{"num_attention_heads": 6, "num_key_value_heads": 2, "intermediate_size": 1024, "hidden_act": "swiglu", "rope_theta": 500000.0, "rope_fraction": 1.0, "bias": "qkv", "parallel_block": false, "init_std_qkv": 0.0274, "optimizer": "muon_variant", "beta1": 0.9, "weight_decay": 0.024, "warmup_steps": 200, "batch_tokens": 65536, "max_seq_len": 256}
MLP neurons of a small language model. Each row is named by its layer, matrix (down: output weights) and neuron, and shows model dimensions 160-351. Each number is 500 + 25 x the weight over its row's rms, rounded and kept within 0 to 999. Numbers have three digits each. A neuron's up and down rows have the sign that makes its largest values positive.
After each neuron's rows, "fires before" lists the tokens most often just after its 100 highest values on Wikipedia text that the model never trained on.

L6.down447:429514505465497491494457496505491481502494515473510444496483471525468472515530510525489515481451507502459468521475523493502509507497472481518466502501478489539492500495472507537532515521474505471593487507444519476497481494489466497530503523472463512501512532493546500524531531488487494477498542496555480478495532494478485508536470521506531519488454537479480489521492536520460514519539510542502515511499487491510486512491495500465493500479525529496495494514512515493536494507494487527511522517485474506543495483507501504515500484441463546473478468497535513484510468498524520491
fires before: "\n", " as", ",", "1"

L3.down33:542467506481483488499492467499505534502473459532482543541518471492544486532539485505495501501447455480528518537498519537491508502506457500523473538454498503517514503499478485464503531507489470505461487511461473513536477469432506477506509499504488557509507522452489509495495536507496520497539474507531520501531485452474495533525491472494493488498499480505453504495504510497498481532499482509493528464521554506512523507495504455501474461473529524508393542495526491473514490474519486513534467484494467489514493527536475480507508531494461508494521478500500477534507522521520481491
fires before: "\n", "-", "|", "s"

L7.down588:443451500474507525505544531498514487492477507465486484519509494499477522511468484496506524505477488503502488507470493498525474519491532500522569492482530496493473484448494457469509550516497499501462508524511461504507461520542489518431462548482538532463498505431507487532492481478520497496481520484493504530553491484487492480503564539521485479504487474521512548482496476495501522481498521504505526511496472500510480495478479547524501520524564497469512515460475465494504470491496446507434469507467515496511505501496504519552478462521490509477502463476501490487531525475495507500
fires before: "\n", " a"

L7.down591:495478480453527537466482491478466518527462510483505556474507510495471464491490502481532513500502512477519505487485512478513530484504473515464522522505464483450487529528516464501476485511456529478513549523515462553468508483498510487450514519523485470443497519496521473520502480490493506455541497496511498522481503490509465484534503500496491527507510460487516527461438502499449500534490511516531480513506555502508523507556469486496498483472505502498507517493507470487464460563456495469546453491507496506530481514522491497491503489572482458490508519517500504527489432506501501534
fires before: " ", " the", " his"

L4.down115:517454531512501500495460481433539521507478459482534507509534458492496493529538469500484518507499498525535450486521473524517509506527504520524472461484511502494505487456508494533502487520476500525527532470485514501506465512503528527478517507462507486504461489519468479496457490521520484525500482508477482465505495481498525504549487520526506506478510517491503533542511463528477507498497518538487519506492502474514493467510497508495475496473500526465435497495551530489496514459502498476496530511471525511503524486534521496501532545483466487486513520465498505551511459484503512462
fires before: "1", "2", "9", "8"

L3.down240:509460526507517518480515468487481534472509521506508491452501428498506455531522475504490528477510528528484493490522495477496464549459509492515477519465461539488482521537582517478486511491535476494475524491499494451465521470542451516452545514530534520481505504486492521509528538543528457488517485475543471549505492509485493487510498443481523529506496492446497536495531492506506519495525529505493444489470510487467509478495517483551510531499481467501409525540502484466474560522501523445490529507460480537527517482484502479489462522538460505548516498504536470527508527536518481495
fires before: ",", " |", ".", " and", "\n"

L4.down986:490481506471447491536550524525493507450462502514483500523530534468519511530511494526486472509481485489483574523498497515477459462508513534474508528474490527473488459479514493500500535489489524507508484523465495449516500457490502510516497501519500489517507489531465505500487543486508486513448483490483526519511502499494590523484516472488492492476477508478491509482536515504505500549453476481514495514510496461484485484550480484531432484478491513505429546500494502482513537476508476515513514500528506484546460513437438495460512493523500504512555527489461541470489462465475501498
fires before: "==", "S", "The", "A", "In", "==="

L4.down335:520527543498515497455513490448491491503490533522464499527536497530517508517500452462483518454523518513500516520505545486484460482521466523505506524494530501484464498481500486513472485480465539525518486528503507541537480516510491479527515471505462519454510485525477485510518497510484547474496444517513512532512545521514495485509527516494479459520437476502479512468504521501503487472497498519477494511524504511492448473516479538539461521536501494505466528494519523512477541535484513476506502523475514512510465491488501488491484498474517481508533492475503522496517524516499534489
fires before: "2", "\n", "1", "9", "8", "0"

L5.down663:471485450517523535500495540491494488478530509505488479492473526485538515517481525516484543524496499469530487536536492496484483473480515467494494494505520504524476490466505467495536522439500497518523481516469500490479536488475491559472489489555528515497515504526466460457528506521490510517474499493519458482525442480511514513504530517507498485494460483499537494491522475506461512518496488490503481466509520543500484471486508511496450486513486505468427479467467520537450488473489490475462516477514507495501518501500514453536474515510492504541496498511487489456509485461510500495
fires before: "\n", "The", "-", " It", "In", "=="

L7.down922:480480475502466475554490518531494446512513515502457492490523504464492491496555519435484498537520502503439457509509534512496481531440562433491509503486496543522476529523492473512519477494511500503475512529504498499514533518529490474523544515472490505542545508493499480489513494508505485493488486476487494510460518478510496510480524498475535502468514512482501523542481486458514498520463481481523517498483466498516501516540459456497513503522444464557522493489524497453498482478472520485453476485532492509476508556518516505520492456505505470503534481454543464546502493457529506450
fires before: ",", "s", ".", " a", ";"

L5.down623:546497516437460498483584480472445522476487561484479508468516527503521521557478486491543496538537518499521454506531552507523537512513515509466468533495496509505514483487495456506491501496504524528475516559570498504514519511517516476493534493480486534519543493492539487459464479482494544506515522525516493457459485498502466504492482504499526511518478514543465533491508490497502520497497470516513510494507503468532502505494525485521522513500488500425468526518477524480472521519544491520489470506484506466518498484474523458496494483515489488506519517495506474500489437490456472507
fires before: "\n", ":"

L7.down536:491474526480497494511541495469521516477510526535558506481487520548491502501509485530488521468472525486473526533514498505501499459515523505507512506522562508505514512516495511528515510474517530513507478505459515483537513506510541533498485483502454512507469476462483486474494550443493506543479490518540507472516491523521527490557516529486512502517480532520541507485463490496480483494489465571520493522444506511497507531460512515524486496500491479522495470516502541501505507486474518527477481484501516510535505510501491542476522492476510474470529468505548512507484512501500497474
fires before: "1", "0", "2", " of"

L6.down109:503472471517482503467504449515492468508506537509493503515512486495557406467506509506468524543506510546463538495488430492461528503510459542503513508442454488484524536484537499496487488478514530484510556492512462542506513523490491506478505474496514500506509481494483474503480519470482506515487522527513530512513526528509455465466524502529520477484517482473467489511478512522513492509467522476494481467495517517478497516510495512543467536527487508480486472460511530457484453473511438503550479552486470542498491520490489481479458506478502493502523524496491476509553452541444524491
fires before: " the", ",", " ", " were"

L7.down447:496500498533528460546469501490466546511481538522492466503484466483521546521491506479526560512501456522503481478492507526534451485476514511552454515515524531538511541469494496517564483523483488455529509516525509471535480497503470491497507474494513521443545517554514506498438469498524491504513510488485502497491491459517512495521524517499571525452458475548541506479503454471488490498493502497504494496524528477526474482507535494507479493478492498472531498471541506461470501517517495494466516528492470536508557526498526483512466467489513501476519483491500491479568488482532526505
fires before: "s", "\n", "ility", "wards"

L7.down70:480505519451510519466503523452510512513517502457525505513493487488495540502479488506520528504525516486488498494528482489523495510479500504510521508505524485519544504468523548493481500486487476454470506512542506496503502483482507466494558527511506527490483470488481482494493481506510477484500493425513504490531490475452498454490528510478441475482493470527505512499526528515487496505488558484491529507499466507507478527491477504510485490522491512475431442518480504506523500540512484522535484485442552508500500525522520490518472503493547470552451510469506448507500541520535515478
fires before: "\n"

L7.down370:463448563496507499489479504515541505500521529475502499548452505517483480526461468471478487535498505499496520504510527496498508522460520492459515515483485527497463549509493527489524505542501510493503493462498512488476473479534445496498514460492489467520499475498528536491486520454503515462527493444475499485488538511476454529481500546471504473489486517464512456459548496479461538493484520520475487503542471495498526533469492477495499520535493530554405493519500464475528467548545520533478520470554492455492520472503529474510475482497515511484559459505485531535519506482511497525
fires before: ",", ".", " was"

L5.down1008:489507466478481518479495451554512527489491447506499498541480468472496457489495492509534497493532499461518532487503499483452524515545462517518486498474496483488491493521510495476493474537482524525511551517510522520480490509479521545435500485523497432520491503548498486483475511431490507462493524501497477489480482488518516510491515530505510498500505499506489501505512551511531534483482491500491533491495473528506512472497479500519515473488479491497422535534497541528531532491473497500512448496516478484514485512510514517495505489543507540499487486510492496487449514460508530496
fires before: " ", "-", " the", " a"

L3.down674:510472542520501524545495515515472494491492503502552489517482487487489467521511514528510478502482484531513443533475544495498525548543501535519473516511451513514551518492493531514467462478474489501438573559484521473499530504494465467485501532499483511503474498486564481467484504498490527521519507499539489480534519473475537469510467478449489509518482490505493513532515509494531503516496491545490492472476530502526474525501499505500489505517484567473467540499502492491492476461513468507481478497480502491509510516503515486515434530495502548521479494495531488499521513513487578524
fires before: "-", "\n", "ony", " "

L7.down825:524521478537518502434506527554535487516499465516476478503515486451482538531484492495474533500510536478551485504499507519513484503487510490473510491494510496490454484528466493491489495512508466548541457477445513495478457481490529500483522470519488474516501507525517491488457492488506536502518519520515505560468460431532496458510516507510549513520508445492488504522473502480487456478469477509512513485512485513525483494528480488463522495509481518520464498526457489477483483499476504506497524505467505461483503508495500499456463475501514552472472524506536478493470486526514488529
fires before: "s"

L3.down85:509503449483526503434499501463541465471537489476501530528487492504535495509458530467435507503504520524513509478525491465502519505466525490501517418517542485531506505503515526458512508528442515515475524490467473494493482519504493511502474453480481498520506472489471482507512532495451524520483515496537491523508470498517460505479429469501494485483484500514505487547493482492489469467524528519519506503444501513482499510510492480475466472527509484506474497497484500515561514521475509497526542503536541489514508470487509486510479519508514478527491513458505469483495496483492537515
fires before: "1", " |", "2", " ", "5", "3"

L5.down531:505505511467479448514502495486501525505475517501520481552457493461461514493535540476493523482464522538442568470516494474440482453512498516491512552486479486514495506506544530528481493497523503519517486466501539466501524501474476488505499501492516512473493473462433475500488492494485532529502474478511494507528500518499494501533506475523524489526493505500471523490486531505510566520526499497530492493488529540485535503503498504568483515485556452528473534500501526503532482471482523457517532528446497523512522533507516512485460481524501501505505524528497487497453469490471492474
fires before: " ", " the", " December", " March", " October"

L7.down361:486499497473524480510503516501464518497525511449540467468524498458476454498541506503459542505437480534498515500543493521542488506488511497533515531516489453498512495467485487562514521474484495495493492517512531526491513534508506516499494526528515532506503499513544474521483500500506484476555527450483495508509529492515503471503488499520531505553479477493521474513492516531513509515453529462471476497561498522516463505502523537495482516498496515487496483511467523508536506488459502501539484489521491450498476528560484494521457488470531534507467481478507498477494498523502483511
fires before: "\n", "-", "|", " \"", ","

L6.down827:488505493483495484496492524532498497482474528473483509481508500471536516550505522448502479480503458513505497522526544484480528479518483491465534492463513498477491507526484508472450509500487470499516469470536517464512501524486510540487527492495510479562451533468409488497529504493508504480492534506494487489502492500505501482485517557507528467497459505468502476476476443511515523528455500520490458502481468498496513461480533531507471504489498528491414493504526512517497518463530533519460497456513480505541523499460506501521496477523487458480490523462501505482482545493532492514
fires before: "\n", "==", "===", "The", "In", "-"

L7.down959:472491483499497518508528504529526509518487530473461522526493496489485535449516524465500489518477536486488474471535528486479501492468508496522489456496490522493532508512501474487537504525494495524526487449541533507473514531512505499465518470504458455477490465545472509513491505508461529482574502504500497526475484493532472524483497485478511520504477534498514505532532510470525516468502534504520533519483445474471495523546488512489497510520490468462582525501482494485476496439567543479512517515478499512489490470466499466506487529508506470497518479498518554496458492496477548474
fires before: " (", ",", "'", " was"

L7.down43:472501493520517478474485541486473472466507565499551539489495564533511478495471494498489474527472511492429490468533488562575447514472499508511501451483503552528519509525474500498489487468479463486506511526515501503467496533511510479462545514486475501543496474527467482486472543462520485543519488537502500499515509494529504511484474487500484502487469533494501469482532525508525482473487505496462500504497549478477526495496522497531483487475461451528489485514475525495518485522469505510460521499517487474499461518514481549463498513498521510524520462530493509445500514494500490543
fires before: "1", "2", "3", "4", "0"

L5.down928:498514496466505488488494545485499518494500491470541488494548513521470496503492486512481529483523516511513514490520474515485529535432478535531481495542518506522518491488460522492491499504487499521457441502497481526519469489496506456456501528496516478510539489481456517527536492479531529518516516505514493483504504564511511504494436483489524487529505523512497494493511489503526491512495530494518488517510498475509500477461480490503533469502517467540546491459486520485531497455492496476457514515529511494474532546485569524485534515493506486464500499483521516448544565481480537547
fires before: "0", "8", "9", "1", "4", "5"

L3.down783:523532517511535503504482578469533535493532515531476511503473480474515531482517470464477477450509455463493450508468499489516499476483534493532486515490517510488474518516464520502513504543499518498520497523546512487527500505530500522529515538469500480495495471502538503491529470453486492525491534506497531482489497533490511487497501483492543459497505509491519535500504499536517496523478496491495447513529510482516529506521548473509494508495503529513524474463506520469467514503483506523497548567499511497507507518507530546456462502442538450516529509466510498543476464498534525516
fires before: "s", "t", "ly"

L7.down132:484504472483531512556549503468502539525521512486541528497514494491521474482517494507530509462472520521460458510497512465489511521469530553548480535505507476442498520551476515538488501492528529485521507533538538528532476503481499487530461445457487504507495532462525504475515502488502480491487511486474497484494492484532483507536502490531475473506515518484476507520530456484528513503483461492522504500482483545480510521510476457480507511483463493568502467539508488487550504464510531494493470488499501460507549549520487490502506519501535472549455534530484464482530507477475487511
fires before: ",", " |", "\n", ".", " and", ";"

L4.down537:514523484489571514509472486465518488484472508490495475496509483514483520516478507499512511496513498489505410507537495485505487530490504494522488487475510486438487516500531512492531466467499514480477510514521536460514509499505529491470527505502469501511498523492481515472497520503492492492468503455525491476475527540490497470530534474520520528536451516532513513478501477521525503506485498469505512472536503455492511549497529507536541511473482506483508506529487529499499505490525516504480504509472495490519469504509513511474542531523469537509471483530464512547489485436499451469
fires before: "s", "ence"

L6.down347:489500521460510552450461497455537478494496474499550488489492504523496460546540469511505464489468486534477522516519505473510520520487521469526552530505486545482496485471467507495497490529497485533537496502470484503499523500529485521532500530445504489545510496505565489561522508515556488484500521485514535507448512488534468498491525506510462511469503485468512457512512481455517504520499490495515516434464501520489489510496505533495521512502514528460566506500502490490423490528515495533506497552534494486486509467519463508475540502492466513493547487523483529537446487492497520493
fires before: "1", "9", "0", "2", " |", ","

L3.down743:479483527505486486479513457538518487461476504527474536481505540485506512535484527489440482487470457509516530542481449535465476518520531507496466488481497512474547471493493513449488487463501545514429489456499505543501522504508507513466492488519504472499491494465533515492493517471548508453466507517498462550511497525518509522501521517491507511491489500555467468477496540504497573509542510511509509551521490455512503482522525469552520481492459474518472490523496478524482513488449461444541503450505511501497494529513446525506510506529509498484491502449513449505477505490480496468
fires before: " the", " his", " a"

L5.down680:507486520501488481494514506466536532490470502497494504563498465504516476496482526482466568489459487464515525476488500507464474518550495488548524534465523515496525448484493483500488474489545534545520526497498478491499476494451500544515551509468460513511488479494527483511508498531465538495455521511540527487503467482467519494496501480458486463450489492495474460514492485493417519500515515485461475462466510490522521481452515503484466539455516509459479504475513511461527476530492474503485555531472485563540473498504499495508496500465452467488489483489529509521511481564542489506
fires before: "1", "9", "8"

L5.down287:516516476500541491488508477490500511507547514506495479481484459517511497459526498525483526500469567506532510487486467483445512476491526511507497446534499465491487528489518506555512499480507493493474468511513497531520507532512523495486490469461523499473508486471478498501501489519522528548482517520493508454485469480536482489479517504462507456511484465506466485475511537502491454529491477491516474455472515493523488522548520481492520472513505508504452533471518519510492487548500503540514529528527538529526504492474473522519458496544491485499494497497483490476506491480505485486
fires before: "0", " |"

L7.down146:499477518519493500509464442489535519473492512476507508475545520512526516525484500521504516482506500530488475524530488525505498492511511517444479510478479459474477456493480479501508505453485459528507521491497507509528495520525478524519540494474460515540518506509498522493423483518506528533490524481514504493486528510481527511526502434499461493514487485553487510502562518484520526493487465473478493505515479486507503465484530527510489527469504531507454561494507510481489506491531533474474439497481475498488511504498477483484466515454477527480505507508500536491494541505531494525
fires before: "1", "S", " ", "2"

L4.down469:531468491522529480532516524521492479527495475498477492497526511493545486487486512471499505469537456468530480498476484493523505480505512490479470558447483488486477510472509493493480512492490501492473473470503454486468522532523498586468504484499487476497495499472490475477478500493548505494494476507492532482556488476477518513518551498475532497511503532514526518490492480474449490477521526524475491473492525520519533469463503514482474534473506517549405486479522500480460483465471506511500512531507495515518499509496469483538459501462465519515515521477512476493530473471516486479
fires before: "\n", "==", "In", "==="

L3.down678:536502485494497505521512525492528544494500488523463474458495484446553488561545528494512488513496495519474488516528507486532500538485517468501533508493491482540480465508505500551494519519489489534506522498549508472540524456476469515538533519548469499528493513484549493523506462480514486485466515502535496495508490497470539490505497508495539503464520512492514479510458496490463503531504499484488445505493479516525488527514509473492506520500560478445479510508503493466537492496500483507495508506522502543492515463556501531543498502476501560512549477495525495484511494524516529509
fires before: "\n", "-", "|", "2"

L6.down968:485481512491516532493483491503473494485550490489496497460499452492498501538506513482511504474517481470508570465512516472465499519496531503484485545475486518497500525525498513485517538485473498479513509488451518455493496505533483471501512472520487471544502501452435467469498458495521524507496461467478483485489466521483476501471469498505479481535477495500525515473528481517482523485521465546513479483482492497480503506488512522516396469534475519492348489481505540489487473515488511529504503509479531484515515558478503511526514542476453490521486436528514505480502481526497495492
fires before: "==", "===", "In", "The", "W"

L4.down330:532493485481498470533490506480509547518528549473471505462509478493507556493487491479482465549471466474514490485541508502479475489495506505505521543506454515518505528489537486538464479486513472529475505538476506500503513507487517503473505481492481550504487509476476507500524464444492515518504493534531475512468535507466514503483501541519505520491495531490509498471471477496570482514525510511503519506471491474519475541489477502538435501476505530491500498466538540479465481486512506463506523525515473474528505504518484487459521476484497489492551538525462534528523525509486455495
fires before: "0", "1", "2", "bor", "bour", "."

L4.down822:483484456502497531529477512501512517533519503499488538530574533509497507487536468498476507529471497527516476516459525512520482541439538463523553501500542512494461494459509485525492467482516496509508507514511452496491522508504538504406518493462493530496449524509513503490497543468510509517550478497491502530572471427523525477539479538490494473465495518553552500489489494510508536513486513505476510511461461473522487499531512475501481491514545520491462529520524468474463513514497525501506505422500480520510520446475539524515542466539483511521467492528516504505487502519525470501
fires before: "\n"

L6.down537:511443487537525511506513454473477508475522562492520467463515485498528458520541537480473485486490495530557486488481507507484514504463511498531525482525487536490462406465526523529486524490496465527505555494486455498517501487497533498529466470475517534555518506534524464494491541491505465480473495502489511485549493467504507489481513495494485506458470496508550509477503536471504483548511499474492460456474519522473494515528514522502445560500469471469464503467509511503502496497527508463487461565470498507501492483489500475487464517506483506529509558517545472495517501495461501528
fires before: "1", "2", "3", "5", "emb", "4"

L4.down238:533491483456488510516489502489478487465467456496497490504491471488545469516487486480489527484497550497467493524530517530448485512511519473519509479483467492499505497535553504512496500492517522532482491511498480532472494533488452504525461453539524488503515472471405509534499513447491497496455476516561488516557514485459543506512505441535487496484532511491526475548488504509506500472524500478502502472497511507467517464508484463561454509523512506506501508502509503490511526539486492498483501483519521528506471520498497477485495501486478523477527516534494535457534467505500493501
fires before: " ", " the", ","

L4.down132:516501553491499493483482475499534515555500505460505496527485443487473484484496500523495511472474545498467495490531508463508525489484507519467506477465508475508521527510519494503494450503524509508476481507552469509477528506488496497480513517469500453493472534481487524510484466528484473481539537530517488525504513559505497515487460533483502467520542493526439480486511515524480514511471520497464520532494487567471492529508499484469465483496498478542483496512512496492493555490454525501513511474405501510466511498531463531507499523541488496473485481532465472493535526454501490478
fires before: " the", " ", " his", " a"

L5.down190:534455495531520497504522524475483473508555480506582532483485485505523466545518504511510460526502510491491499514503504502494523464429530579508528525480508512483470497465491530528481508518499532451506472471526510520484484481503488462504461480449521499517491510501464530502523525502468449492469485506508486523517518511488486503485525511459536504531499463554524516511525498499494509486547499488551535509518493524466539509455494461494497515463485517522562501535429451499509465500455496528492455458487525493543474460492474481501462528486460486495522475547492495513516491509509523486
fires before: "\n", " |", "==", " =="

L7.down125:529498484498474491492538514535494473462484508480483461528495518530518496464494490529475501481452524494521549461522491483456487480460508493516506493466509484490458508489465544535493452484458506555457496485483521508486512496508499537502489445522476481541496519488496481465498522488524487478471489471515537450497507484462463511487545490534570471533496495520494520522488504516488430509494492535531525536531499516479532483531517492512498487512488504478482522484469498504501501475485525481493492506452479511525499500482513504509443467497560559451528494526491510501499558488567516502
fires before: "s", " the", "t", " to"

L4.down176:478504471484529509511479512478522529500528519488468510470481495494513531469494514529512517512513490461495537513503565482481539494510572518492503511463508490509512528536489551517499507462476555531505508541515499528500485509514486528512555477486546491472475528476502451502494491505478508539485464502548515469469476513478473477460476478516488493528495515464476488488483480546474487501519497560497532493510502474545480474515504486498486520494495487487459490479481516542487479523505471515447532473491500458508479448527527466484467542492464468476534499494532448488561490456512522465
fires before: ":", "==", " ", "ation", " =="

L4.down179:485478491460523486488554471478532508523494542483488516525503503502489501528536488525536534454501487494429515480514483504535509495454488506491485533506496501539487511509536475528497523451468496541481491506472550483525508461525517539507463481514493478524506521532453523465531488526479473516473490440557552520478509472491490502465509473500503514529448470472510519504502528488489449494512518450489529508468519508490467511479507478525518505479508491561515541503508513468508481499503478501492466519522477473476514555474508487510464501538479526461476514514491528471536498504501528532
fires before: " ", " the", " of", "1", " a"

L7.down646:516537517491472497540494468510508539507473523501481465476562488496461480499540478491525507458512512521504485494477523474507503483499500510455483530506502461549447493525460486473515502521487527502526506474514513493495493500482458479523541460534490531459474496519515501534455494528469471493476506450505528524508489537512495467468514480491517505533486535527491501450454464505464444487532506510511474512510497483502514517513471543510489487512517490487509564519475448482492499495544500487532434464487482526507452487525511458482472518438473484495526510463532476525516527501488516496
fires before: "9", "8", "1", "6", "2", "7"

L4.down827:522500539466517527513488492511515482522498515464507560517472539508472471498528520489499470549500582506544536535525489495547476507463496473517479497490474490521468508465525504502521524499502542493494506493528469497506491485517474531495526489462515498497497481540509511509460500491480489504494500509499491499508446499485491493469480478520526529459499468507530506519538524481508477495479534506482533522477504488447523516480509470480521479466477441482480520528518462465507482489483523519460539454499474459533486498496534522481468468552485513523504485486469484503488513505507493496
fires before: ".", ",", " and", " by", " in"

L6.down228:476499491469524512539485480516518507518472508546513476488517503524518508514529530484547491489498526469475469497490486509511527486508493532455497493544484460519494547522494535473452467561509502493494506513529507471477520467480443497477490502521438557492496537490504477512501514512537498487537510457472519519493537513517465481504515516531507454519534446542503503511530523494489534485518489461540502480513504499498518522506503470489515511538497480528469502538528519521526492499499494493485503495461469526525485490506453514504467496512533505481503510507507459516494519520570500472
fires before: " |", ".", "0", ";", " p"

L4.down531:505489534453496540479493465532471480506492546518548469545453459485453516533465470485497490508524517494508491483450529494528489523487531470481489487537530498500497517512491484506502524492463495518498558491459468546486502509530501536453535503509458492513518479477490502560522484496524523528536511483487515526507442501493504505486486518508506529515490484475534528511500522510467512501485526515538487492485500484461470508481521508525469485470492467488465487504546496487539497481528515503509514530504520529498565502465487499487467469501473549523527482500481485524482528548501492510
fires before: " |", ",", ".", ")"

L5.down410:541515525505521476497482545482497527510535518548478524484534475474467488506500489493508505525507514491494510506489525528551512520517502483463507520515500526517468465515472516498518508502495464528527430482462491493472491514462486520484488507468489533503530481509442506514520498511513458470497471508488506475479500500508511507509487547473512495518580485487553440487492476537524526524518521505519521545451470476446476460524473476479505491505513517496468553488518497457544478486484505478543489479496521560518506527469514516500480488497446475480536525483470459480494517528496465515
fires before: "9", "1", "0", "2", "8"

L3.down691:475513507479519506470487481506497534488471567496500505498527476512485487516524480527497501486501535539536515499508497507514498471470522492537449492551462503487497456529547524514497531525498465474491511511478516505514523506461506512488568527491483466501422488545507507497520518548453521493525512476512544490480500529527545497498501528506470508485550531488526478501465465495475497519487478532482522496505525529512502539505497507486496519557496474511502503499505514491506490485508503513535557529458506546445495507517472477481500481507461541523507477490494519499469470492532516482
fires before: " |", ",", " (", "\n"

L5.down503:524505536493535500486473503506526462488488480483493497540495520492467486478510489522459530475494451512497449494485521487527502474461459493486492512466530508529465459502521507488533490510488470511503486532510493486496431530504465504527472529481489474515460524501494464472535454480492511497474510528462510538504462496497494540513494535530500479503522498490506462507514494485473497464528510461527494491479509466471501501488487522462456539507524521499464484490503484500540484544551501481466479473516530488524521492524494523467482530456505511512494501462451518496477498487541523529
fires before: "\n", "8", "0", "1", "6"

L5.down172:522498474477496485536519492542538463492496442477482451486520544479492484515522491524497509505498509494503490543527475489477519459521506520500472502492490477503479520518499489496519519522482529466467488487507499524530502489535487452519499496490503516456503503481522449469466472463516521533501497505522457504451457488496509485496521500486505507520481544499490494467475532484517491452509433492502464479506475461492500560535471530523513529482478531526541499482484466492497502525494489483533474531496526553489489488465496502511517530505546517487519493550502524515491451475509474492
fires before: "\n", " D", "s", " |", "ug"

L5.down271:476493464531468489502528501514524483483515527486515491484487515524524516501474522519491490538465521508555492488481469467481550516493479534527479515493489456483483480501486495541498509510498462507466534490490477502515482484496472497444509502501504501471492529451495514440490529467497499458532475516503519512466472515475534526521512508443516448519501492478520515466501468470487528498492513472491506503535479559489462512498537513558507493495513495492525506480503495511514450516504492498518495495511458506494495468521451492455482475477492512540480469485455494544493517513466530517
fires before: "0", "3", "1", "5", "7", "2"

L3.down738:475485500496535532501488528464501515502522518496464485463480513435526489495506483491489474515517460491491450479491480485490478501450476470487507502512468516458472468497515517497482447509493543496459544483490522480483497516471504480523443526459505567512491499530477512489501557490479505477489486501508513492502479495469523524537520536464465496486516526453487488545503479518494469485486487505510497498514465482502483501523494514520505497525505539483479470450555439499524493483499501517520496504511511507496511509519487516438505465501512505506509487493446497520468518508503503519
fires before: "1", "7", "0", "4", "9", "6"

L3.down875:469509498478506518534498531465501486549525457499460507516503484483507525467476504491497465494518513496475485532514465493465490493467483510486433510502534538472515526494482509486462468487482478508488501523477486474553537485463475504498520519452510490499475514487560465548484441468528528480538480450559538510518561479533510534524517508499512495507540492481473521481517513515565443513516513471481480508535499486477513506510491477450493460495514534522495506494498524478492492510474544483514468504453509488484525507523523534499513464491464520495504484520526489457479530491535456498
fires before: "0", "ness"

L4.down580:491522499482526537514527489512487517479464461540463549494470488487519459517494511479461524481539486485492508514514484494518525518465493518540505492500450513526532524497484533522487508523479480482495521474490484470465517510512473502466496469467531515500518500488466502483491461500464499464474532501498446507492486507494547487514510459484494526479484481448493443515522461509475517530465543515506514525487515461445473495512548461533475472440487499465408493474518557477510499440535510514493522483521477490471507519472535492468458520514441500522502518475490510498483505506513513504
fires before: "\n", "===", "The", "-", "In"

L6.down412:502491514512511498511465507485481509481476507466467534500513515479510483535480544498509474470474447508461505509500487487534466509497501513497493476531481507505549482495461520499530498488508511509531523526543507495538475495547496483483545588478486530516505452495470487486493474526499506530507516485506517510492533497503494494507471506553515511500496460507443505522539474594449477479496480555517534496490513515472490543523513514518482474495488482511531537468535502553504519519465477510459510514511472488545475465462488525503482495511503494503487473485500538481517530541503505515
fires before: "2", "1", "5"